config.toml
vocab_size = 2048
norm_eps = 1e-05
qk_norm = false
parallel_block = false
init = "normal"
init_std_o = 0.0281
init_std_up = 0.0397
init_std_down = 0.0
lr = 0.00363
weight_decay = 0.04
grad_clip = 2.0
final_lr_fraction = 0.1
batch_tokens = [32768, 65536]
doc_mask = false
steps = 8708
MLP neurons of a small language model. Each row is named by its layer, matrix (up: input weights) and neuron, and shows model dimensions 32-95. Each number is 128 + 24 x the weight over its row's rms, rounded and kept within 0 to 255.
After each neuron's rows, "fires in" lists the words (lower case) most often at its 100 highest values on Wikipedia text that the model never trained on.

L2.up294 [116 141 123 130 121 137 136 112 147 120 100 100 132 142 107 129 172  85 148 132 186 117 134 140 112 119  99 108 143 137 124  78 125 107 146 135 141 100 144 143 120  73 136 140 104  96 126 169 115 125 122 136 112 145 149 145 135 102 137 107 119 105 129 141]
fires in: "or", "champions", "orphan"

L10.up97 [118 114  87 108 112  99 119  96 107  81 138 111 128 175 106 121  89 138 120 148 179 145 104 155  95 144 165 144 144 139 122 131  68 123 115 119  95 119 115 170 177 126 114 119 139 122 143 124 122 148 105 118 140 130 152 120 113 164 119 141 131 119 145  96]
fires in: "the", "an", "his", "then", "prince"

L2.up391 [143 180 165 106 164 148 157  59 113  49 137 123 144 113 143 150 161 121 129 115 124 129 128 125  92 116 138 110 121 100 120 134  93 101 112 163 160 129 110 145 155 134 137 153 162  80 105 111 129 145 153 165 144 132 107 139 105 128 115 128 165 139 124 127]
fires in: "who", "his", "get"

L7.up855 [140 129  67  85 132 131 129 111 145 102 113 151 153 180 100 122 159 101 126 149 165 149 137 113 153 140  83  96  89 136 139  94 127 108 107 143 154 162 124 153 156 100 128  93 105 124 154 114  95  71 140 160 139 157 163 121 120 147 130 151 123 125 108 114]
fires in: "and", "or"

L10.up769 [112 115 142 117  97 113 141 145 127  87  96 166 114 161  79 134 141 154 172 136 138 121 131 143 114 128 161 143 142 102 108 119 127 145 108 159 140 110  92 115 154  86 127 125 117 106 128 101 144 164 139  93 113 139 127 119 142 123 156 112 164 135 106  95]
fires in: "an", "any"

L10.up1375 [161 191  87 119 130 133 113 140 111  72 138 153 154 120 131 121 103  91 116 133 103 103 146 120 180 120 147 139 147 166  75 154 137 105 137 118 137 119  90 135 113 128 160 148  99 154 145 159 142 203 139 106 141 116 121 137 139 131 106 132 153 133 157 129]
fires in: "the", "of", "candidate", "district", "division", "national"

L2.up779 [115  98 115 123 178 138 146  97 128 123 155 136 102 128 122 153 136 106 139  98 138 122 149  97 103 138 135 118  89 153 100 149 134 127 184  93 111 169 114 148 143 134  98 133 139 140 138 124 101 132 126 152 131 101 118 127 148 132 125 171 172 153 123 131]
fires in: "united", "wife", "succeeded", "wind", "vietnam", "served"

L2.up596 [109 118 147 156 141 121 145 116 102 171 133 148 137 114 125 119  87 155 100 119  92 172 146 118  81 119 118 127 154  56  86 111 121 157 108  98 107 157 133 125 144 188 132 150 127  60  97 179 151 134 126 119 150  96 125 127 138 154 113 147  94  86 154 164]
fires in: "although", "these", "incumbent", "while", "subsequently", "technical"

L10.up1349 [129  55 150  94  83 103 120 138 127 138 109 139 177 124  98 134 119 125 113  83 134 127 143  97 111 129 182 140 146 131 117 166  89 135 140 121 168 150 110 152 122 109 115  87 132 136 150 105 129 136  75 113 157 107 134 133 123 143 142 125 135  98 139 123]
fires in: "an", "silver", "any"

L3.up1492 [146 108 137 167 103 121 163  96 129 153 146 143 134 131  77 125 124  70 128 109 136 120  99 105 136 121 156 132  99 185 157 158 141 142 129 177  99 103  99 126 117 166 126 110 160 143 113 135 116 153 121 141 156 136 123  84 138 160 119 124  95 101 113  60]
fires in: "to", "standard", "double"

L3.up731 [117 124  73 134 143 101 123 132 108 141 155  83 205 146  98 118  97 125 162 148 142 137 116 122 179 138 108  96  75 104 130 136 139  92 126  99 115 159  94  97 116 119 113 136 132 134 157 139 149 124 145 110 112 132 101 133 151 132 156 103 133 134 124 144]
fires in: "republican", "secretary", "lieutenant", "executive", "assistant", "prominent"

L2.up587 [172 156 146 124 130  96 124 116 132  99 152 174 135 123  94 155 175 133  97  91 120 167 110  68 121 108 152 126 150  53 139  74 135 127 129 100  84 135 146 137 147 124 110 152 124  92 137 128  86 120 162 144 111 114 165 107 125 139  99  84 202 131 129 140]
fires in: "after", "his", "left", "elected", "while", "who"

L3.up1515 [112 142  81 126 159 113 147 130 168 130 143 146 161 146 100 110 116 101 169 150 150 107 139  88 147 137 117 115  81 130 101 109 202 119 132 144 122 144 130 123 129  95 156 136 146 107 164 128 152 125 121 166 127 151 132 147 130 103 127 138 101  91 117  83]
fires in: "to", "without", "t", "media", "municipal"

L7.up44 [120  85  93 111 139 175 126 105 123 115 162 172 116 140 148 115 155 146  91 115 105 106 145 106 147 142  98 137 131 155  80 100 118 131 137  82 158 153 135 159 136 137 111 126 146 110 129 140 149 118 176 133 155 100 161 124 129 156 127 166 113 124 114 104]
fires in: "and", "sometimes", "also", "to"

L10.up151 [137 121 118 101 136 132 133  95 124  87 186  69 162 155 100 126 121 126 144 139 148 134 162 122 172 103 111 125 137 151 169  97 123 153 143 122 126  90 123 158 120 160 122 138 144 144 150 155  87 123 139 180 161 142 120 115 166 124 121 147 150 160 142 118]
fires in: "he", "headquarters", "who", "to"

L2.up1082 [149 146 145  76 165 113 141 141 169  88 161 110 157 147 119 138 148 123  95  98 131 137 105  94 109 140 144 121 144  62 136 149 139 115 141 140  98 151 136 146 134 145  58 121 121  77  86 111 153 127  95 129 122 160 134 117 107 156  80  91 157 142 106 129]
fires in: "his", "her"

L3.up435 [ 94 161  99 100 111 172 134 147 168 136 131 172 120 100 152 105 147 132 133 129  93 137 137 121 140 132 143 110 142 120 118 135 149 174 162 151 109 119 141 106 129 173 115 142 123 109 114 212 103 118 139 144 136 125 141 106 129  99  92 144 148 137 148 163]
fires in: "of", "from", "wide", "between", "district"